config = dict(
    n_layer=14,
    n_head=10,
    n_kv_head=10,
    head_dim=32,
    d_mlp=832,
    vocab_size=2054,
    activation='swiglu',
    norm_eps=1e-05,
    positions='rope',
    parallel_block=True,
    init_std_down=0.0,
    lr_mult_down=3.0,
    lr_head=0.00843,
    decay_shape='linear',
)
MLP neurons of a small language model. Each row is named by its layer, matrix (gate and up: input weights) and neuron, and shows model dimensions 128-255. Each number is 500 + 50 x the weight over its row's rms, rounded and kept within 0 to 999. Numbers have three digits each. A neuron's up and down rows have the sign that makes its largest values positive.
After each neuron's rows, "fires after" lists the tokens most often just before its 100 highest values on Wikipedia text that the model never trained on. A number after a token or word is its count.

L7.gate315:510431553480534569534533563527440506505535471504522534484473421486498468599563591511520487480428434555514570458505540509409488472457496476497520483494422442568457566542442443570503509495627497471501486517474443491502554488445435524517539521490444533469487491552483501484410492549500528506640599442468464523418444428520454496528470473509517513474494506374501567441406507537456534513523
L7.up315:515435523579512522528448491462470466483439545578516504558481554491481411518510507486489490411542453486472480571439567483489457544507458552552502583501536479380492509505463563453574418468513508494437464560555556507537538527461524451506504500486449421463490400479506478384486515481522529450507489534432444498552457574466520508441443493528452494577542417532571448504514491607487551437537
fires after: " S" 26, " sp" 13, " vers" 12, "S" 9, " s" 9, "ess" 4

L3.gate479:558542419451530477449531486533497485474551512525485611480532465555454532534480499452512490489420520538520473616453456439583549485527552492464417471562426393464522530575497476538583475424549499486515452503533516453574457527448470510473505464505475476534553472512368401477430485486422405463552515490496503510529458599588477385492445501503548500498446645499466527565533632546547508527564
L3.up479:497498523502407500595528515474526533560548461533554527487523505323552498387528564467459548502475472507538483592514515475448589531499552486485498470528505401416453510557465558389597523448575548419528495528506427531574517500475477541559463509505526583486550448494594476519550565483494501497558503553500449392473567473513462457550478528516524510566498542458511502503537598377575433459555
fires after: " Ch" 19, " ch" 19, " m" 5, " the" 4, "it" 4, " M" 4

L5.gate195:491450500507456553499541500462462543509569425598524533522571552509449561500422479500412554498509453511540550438525494510461504434542500445588599484510474413545553465402499465501478393571477484502498440426529456463494519416542520402534539500418437499443512458539570507412538441500534331441468563426519566440466467456541430485529515512437468517532512554463502494503610487489487445525463
L5.up195:514567402554432557486486429458539482492568564441467504452474478405481466452575485535432491454561540468560496468460576526456561431534350451476552489554476542481450541416488467402452499506464556537479446571435464445502556516492419538492529504546485483492443492431442503509525441501553539517549439367540597586498453556478461446534486497526499401514490402483556458509455433422549400457495
fires after: " B" 13, " N" 9, "in" 9, "P" 9, "ort" 7, " P" 6

L2.gate711:462489471393482476390544485517494492512608481526524549533487528501529553556513511463552446574517498458492510531455621524598520584489404472486504574571514499479572464467516582454518536470497463453604539381509515513570593484391496410531510500512468418475503471510541504478522533434564463530350526450397521583407465497440512484530527567562511452512525463474476484512470441460521417472478
L2.up711:608569531479545529492502511424547514506551450499423564589466592398446530577569518547626532587516476479466410440463556490511541518535514457481578516540478486491560448528544416612548561423470463428547426442619459479563462502487551462529503437514460473538497493490480423531441499504475444608477442458495531512537507523518520413517543517436513515470412495456479498450459576526596383518541
fires after: " (" 22, " n" 16, " N" 9, " \"" 6

L2.gate549:427485546505526453389376427523448570520566456431470410545481521487512554539420546516561439511496561459440486529535456615540424473459512593519429544590463504379471476495531398517537496504449467432558492410517509543490540504522514466393533493593486565483465541465541463502449494451525401406508465557508531572521489479474486521423570519545475545550516538472408502397529461563509378502423
L2.up549:466491483467519417437388389548467525547604505506425432498421514553496487505463565512469425497512566486498467562525506534542448564564434528443421475570498438481517440436515428503566456474496462451503548487513498607491470508481479534519425485529504490486574586493570440514407525474481527460521389462444437570545517472407453506466543578534524465532461561499466582450525442512482422571554
fires after: "i" 19, "u" 18, "g" 7, "enc" 6, " g" 6, "im" 5

L9.gate771:469585566572547500433512458535510582424527501521450547455515567519539494559522586562562466510456514532474481401444488452407456597495513465460463554530455532504506544531503568537589483513448502451452433459482510506472462577489411479585598573516538506426501536445506530438547560484494472478574430454472470469533501430544523495533419494550531538428508442386478543339465521549495589520630
L9.up771:509390428516596569519537475533534445498495484545522474484508504418479481548469498457490517574460560474544410559513569517454511490550436532456525507519548502502585491548547423448455565539492594518463411472573523489534502531462536453405330469414468510545545470492510493526562430493463432493436508509528421521517438523528467445518484376432494451457512507503463464606585485397491568519539
fires after: " |" 29, " K" 12, "z" 7, "S" 4, " S" 4

L5.gate348:441480481568417535462564497492575494542537463567457525443537500505434454430473561420623504541455489512392426464518498488453496447452481506461431552475537423519522466523472460611502512516466539438526462505514625544415611537489517554506594537467578571430434518519592461539574607504489508460493467510469498478442502539469457496495516457586539513498541527489455478503552424524529531422503
L5.up348:556445530490510465550528598550519414430475480522483601433504489566473503423488521514473500494556573528465510508477502493508489524475489547525567448439583525475504376503496412505562419450522425510435520538487512540478340504465547445500487597629604557496437491580537510406602501421532413565411497527532560503500531549511505549544516470463500513500505559537507529425494522492590500472552
fires after: " f" 10, "im" 10, " R" 9, "m" 8, " def" 7, " F" 7

L4.gate42:403502474502474565421460598538541529568405454489503568442429470391465404525488551503462462489460496466481512463409516468467497453496536559411521419501472489428467562471411617515494534503554482453498532508521519604499455525435525609492526441500474534494409496513459620485563533559526535456496490457583546480507565581423423484459488521511404491515467500410589480508623497511487571500580
L4.up42:434476500580540492411479444472474441413509468506548544448531517474492475474541517560510584491461481429513478498472537520497428495495471452436541566478423480608493559503421548528560394459592480513452509460555471551440457472459477507526493352566509590434579421532520620519526444556470442572490493493570490536577623410502570575569432563453537449488484578514544425623474553525414431558523
fires after: "m" 25, "im" 13, "am" 7, " m" 7, "ru" 6, " l" 4

L5.gate314:506576519532584501487553434600568555492466496467519484425506565551503573531529495480410430557396439532515467643497454541473489581469432466455548523546530466405532588469547525473608471600479395427525436623532540581520509538423568511566464505447573461435565453534419545474578463519538473498496471461406468522527509525469430513531532573535498380467467517557508477466402471442445454546544
L5.up314:451430506460488532504469436496411505445554614534515567525460515489492520500556410564517553534519487508439364495424467599468515498543470545470537499459517575513536519501486561480442500462407533481417458540561528544447494457558476457484518428552498409451493401574496626494564507443514580472521489474496412472506537484577453509443509406492410481460457497488436491506541435451473480459524
fires after: " T" 19, " C" 17, "C" 9, " t" 8, "T" 6, " K" 5

L2.gate728:387438510503469508395409423563580545518518443519439469555532538612535516483453432455503480533402479479408549447500461469480421477537456592514539523483563490402494468433479494509501475593486611506479549459518485538505534500594601548511430597494458436488424580527440475567469516474408462508504520449465476479437506473467453494461549516562466512534495603552536468499502400499492407514529
L2.up728:446387532506514453465400532506518550497509571480403506496463522553530489611454484461507501420497589546399472475527402521550487554631425594481505490473463481487499529391511518431506481604523631609443562517523445628561499427527476565466518494535468513548472505504467457505414507537470441523539577483438446567486532481442493485518540596590512508469525587578499563483489434440514489470451
fires after: "u" 25, "i" 12, "c" 9, "ec" 7

L2.gate491:398543591550541517440452449523587601452523554484453514483618540462465485462450493443589548455492440513647509452437455499500523529433471504492478595514520490544548581522542445572557469475468513555484495513430541450460509526503519471505558518418421514364474464493457494507587418542433406397492492484546482458493524457549474484536487447541531419461503405483430515470553483458519523538485
L2.up491:461551461466590497517508550513517440535484467449482515502493554456391525467530599498491494635518528516460506472477589495503466484539487539502454463568434612455524552506525466467517387546529478519543525421529521526586466491501570447441501577528557463486457457513521519560432528505444546524390553460457514534473443493617547469551528489574581516476559475446588481500546544503481584506574
fires after: " F" 16, " J" 13, " f" 13, " Em" 10, "F" 7, "av" 5

L4.gate572:458438440494534516360496451545488501530494453617534548550475432520460550549598509484490512427403488503491497499425439491604496561448560440503580475505581533533509488540503499479456564526420520485504468414517413409500472565565443436417536461504545366479462513420533488575499527552560510504517529442486529533525560547514483519529513465495452427547487444421492423589510477475493511357474
L4.up572:462409476474485516535529459531473445577450453494478497402557522571411442546506469445462503583437524576492557498441475539517502462570414441533509480527463524510451454532567394581504487535555483493502515386453431471616517485451506566471531475441485452463526413503507419482525445565519456571449520452513548443607556505551481428591516539501402503520515463497435509538396425542553496493472
fires after: " " 67, " M" 11, "\n" 6, " G" 4

L2.gate96:491486547508484499448549525409484584479509487510477527433452595474447507443552535523444438522491492450527491470588482501498568448520500512516512448464472537507493456478468422475505510502420493513519466490508512466484567532593567507464471463530452392469507587527485481524564548462526437436545466540472548469564460555529504449442395479510471515522521488511540582541421345518477440365545
L2.up96:508511524512466492622465552512480462538488527465499489561584538440538531479515529441546523621530507523521451492503573518471604494539366533550547525445504462526509600564581482503574530481454454514429478503539550508460531463411485437590479598521550595548414488536573539549529512483582447572457433562559515406606471472508497498622469471526563604463492481427441544427463452501499519531524
fires after: " F" 30, "ac" 9, " found" 8, "ip" 7, "er" 7, " f" 6

L2.gate59:495598496450554450443422412506496469473527500522413549475553520530527545458523453485468496539380541533484436577413526519669534426485517448511441537425585548552610535478331558544555490487488510548529499458493411610498538548512419501474569510446522543554386422516488492484474454480475511562496517487552541444475568492489459384563495613554418444535485445579472413519442510516450518542488
L2.up59:477384514552484490462473486443498550524494464491527408538487451529485503509480588527567508438571471446494536483625515483496558459496506543537434451555506435514470486619501486530498550547517418537501420488509548441532619562558495526409542445490562532480516554420470535526530632461518458491470504605548491464487479500576571530492518436433486495535502543575527489572559551548475543364559
fires after: " M" 31, "M" 27, "ad" 9, " m" 5

L5.gate206:571541582624501490428515593484456504568533471531477526548567495472465501485511513546610500546436472521566448444435571501566482516484436485519465515410511465560475442563517406473512601510464512434549584467455552495470489553458511462533459420572415576521465508459567495475446494528476569535515454454493594498565541466493530402564408542484488495484421395478505439514382557507579419450413
L5.up206:554502527551499501425552399435434572580549533500452479478462547399496423487545537449406588537558552552558409494495498634482476431435534497482523464499455477563523489555469411576560451384517493466462457563485443541500514443591432508533633496492458513542560502579546485553461523544503554504517468471449535487528539472560396546466475410491519579449507502458469539465447478460501445498547
fires after: " (" 13, " j" 13, "J" 11, " N" 7, "\n\n" 7, " ro" 6

L3.gate655:413530524549504517415475420439508545498526502509506476502416570603444511531556539423501459532444640580589436449418485499470569540469459540469457422536443509498610501481499505546517390438475465523499496532515468422450459526480460527482604528443495424541475434420483497536520548553550481375599393498510533482485507423497495499549554543549470502422448518464484463461518484472522501378527
L3.up655:435494459487433444444515474403467538544484508501495579442494481586439444541590502513595521451465482500509416456548512445577472485479443554476506520603508460466459455478472507515568597516565526495508533529530468481495434410452479531556573547422510481526474519456552469524508524467504501502474571451478530443489462511469488495545502493543488552462523423497562465464441450467442435440529
fires after: " N" 29, "\n" 15, " M" 7, "N" 5, "k" 5, " P" 5

L4.gate781:566479539603576608442558494467541524514539498461547467598521508499502471470413480548505463527399376566507534621486527526464507533485464377535536542471574420604528491592533509495541435594555434531492401494508488556535459542542446509514522417558509479465548543477512576534516508411501526588566414513434531450478557561501527491563515503540486443539496481504433478526505468431520497516542
L4.up781:459496550445495565531470573430486449510478551595473398470442389469515535530400432486478431564541520567492424464498491522535576425561413436556506558544585544509538508536383492523502473552556526580457472489579489459546481546481468511549611537536453503458484492471429503480505541484528561467485366464432494403492547502555527448473566569481462485539524479436441424541497416475547383455498
fires after: " v" 12, " St" 11, " A" 10, " C" 8, " W" 7, " T" 7

L4.gate185:524469441530481440510402523493566442492488545599476525484431453567541451447456486479400488494469520488565512554435511485550445528388523439482466457450579531507509553512472464478489519450515437568561391501550428523570482522536450480532569510544555575470384536420499522398470363566458544528582519432475442485431457432461497398546505541483473504563502474505468457591594577566513552453454
L4.up185:502405444600480359499536525447503435469541526412595498490449520375535440464494515531465490629442486540512525548467553334575511532539562505510530478421496560506448511543533482511546523556539459440526505570490499396493422532525521418431518492516489586437559408565551474549479474420457450522493513503439500581491523401546505557539458470532534491511453528519529568566526564490486557452571
fires after: " m" 51, " M" 20, "M" 6, "ul" 4

L2.gate693:433375505537447546553573524512445449493513545534506588467556538525568510484462465451469523516463456535426490465479481484528483503435491484485519478582477465450452513460504503556539391502474549515520511496560553502510539573490489471497572513422464598477359532511512544468448511449474334555528566548609518547507423447464515454634543516548552483499519494455505447497511508424475504550518
L2.up693:502513463513457454475476460529556492533512549498450530530580568452489428425460443508378450504533494514512517584441505438534547517451363507420527403616441471491371551515507477543454488501520588536498482487544449396485516512488473553489492455540445481507487472469500468483460460599484477538444495394526576505513471469559551485495587530472468433453476464433459495488442614556373563493482
fires after: " N" 21, "ig" 11, " n" 10, "ether" 6, "in" 6

L2.gate543:457566506560405469547459556491527473491570544521457572444533516525475473461559541482555505486476426444497563569566446496543507558552515454513493468395525554564492516376512445506518547489592514496558446556569401470556562528509518501443489514429501538521401355561500517443461569438482530530429444467549448541414494492476562426488515436548445559527483533582476579549532480487442487555505
L2.up543:433553508534438448505487496460456500452523533460511548454488489453461502522523514432483434503508453553576483571457494501620481563501435475443462458450463565441600457520533485500559492484499457425474502454514547521490562449560528493439552433504563522420490471545519589393534515517555649460409563436411414535489473473458491500488477463511480519473448594480528587428531459502493480503549
fires after: " m" 26, " re" 12, " M" 8, " im" 7, "er" 7, " l" 6

L3.gate640:543491543566454523494547477481453501520528514557439531417492593534483489505514440468478589556546567546523402519460530478547592482461430492501551416412505497526477527435588451437544473569533549509670462451561517435585466470486562404542566511419487463509491464524509439500485483559537559452448514470485516532425424539644450507580544462497548424524473485463495490493442452451501453453476
L3.up640:494529568549484538441492507535466459466553506395453429451469525536592437470492487464502562440571455446488498537517436455503476450492504434488466474606431465459501370487565460426399516499571487523488589516491502540583547592542450430509561574489475466516461483485603574466546420487450580527552570529505469540559505510580458406465454467441553419444546501556532469575452532552486419481448
fires after: " N" 22, "int" 7, " P" 7, " n" 6, " O" 6, "ill" 5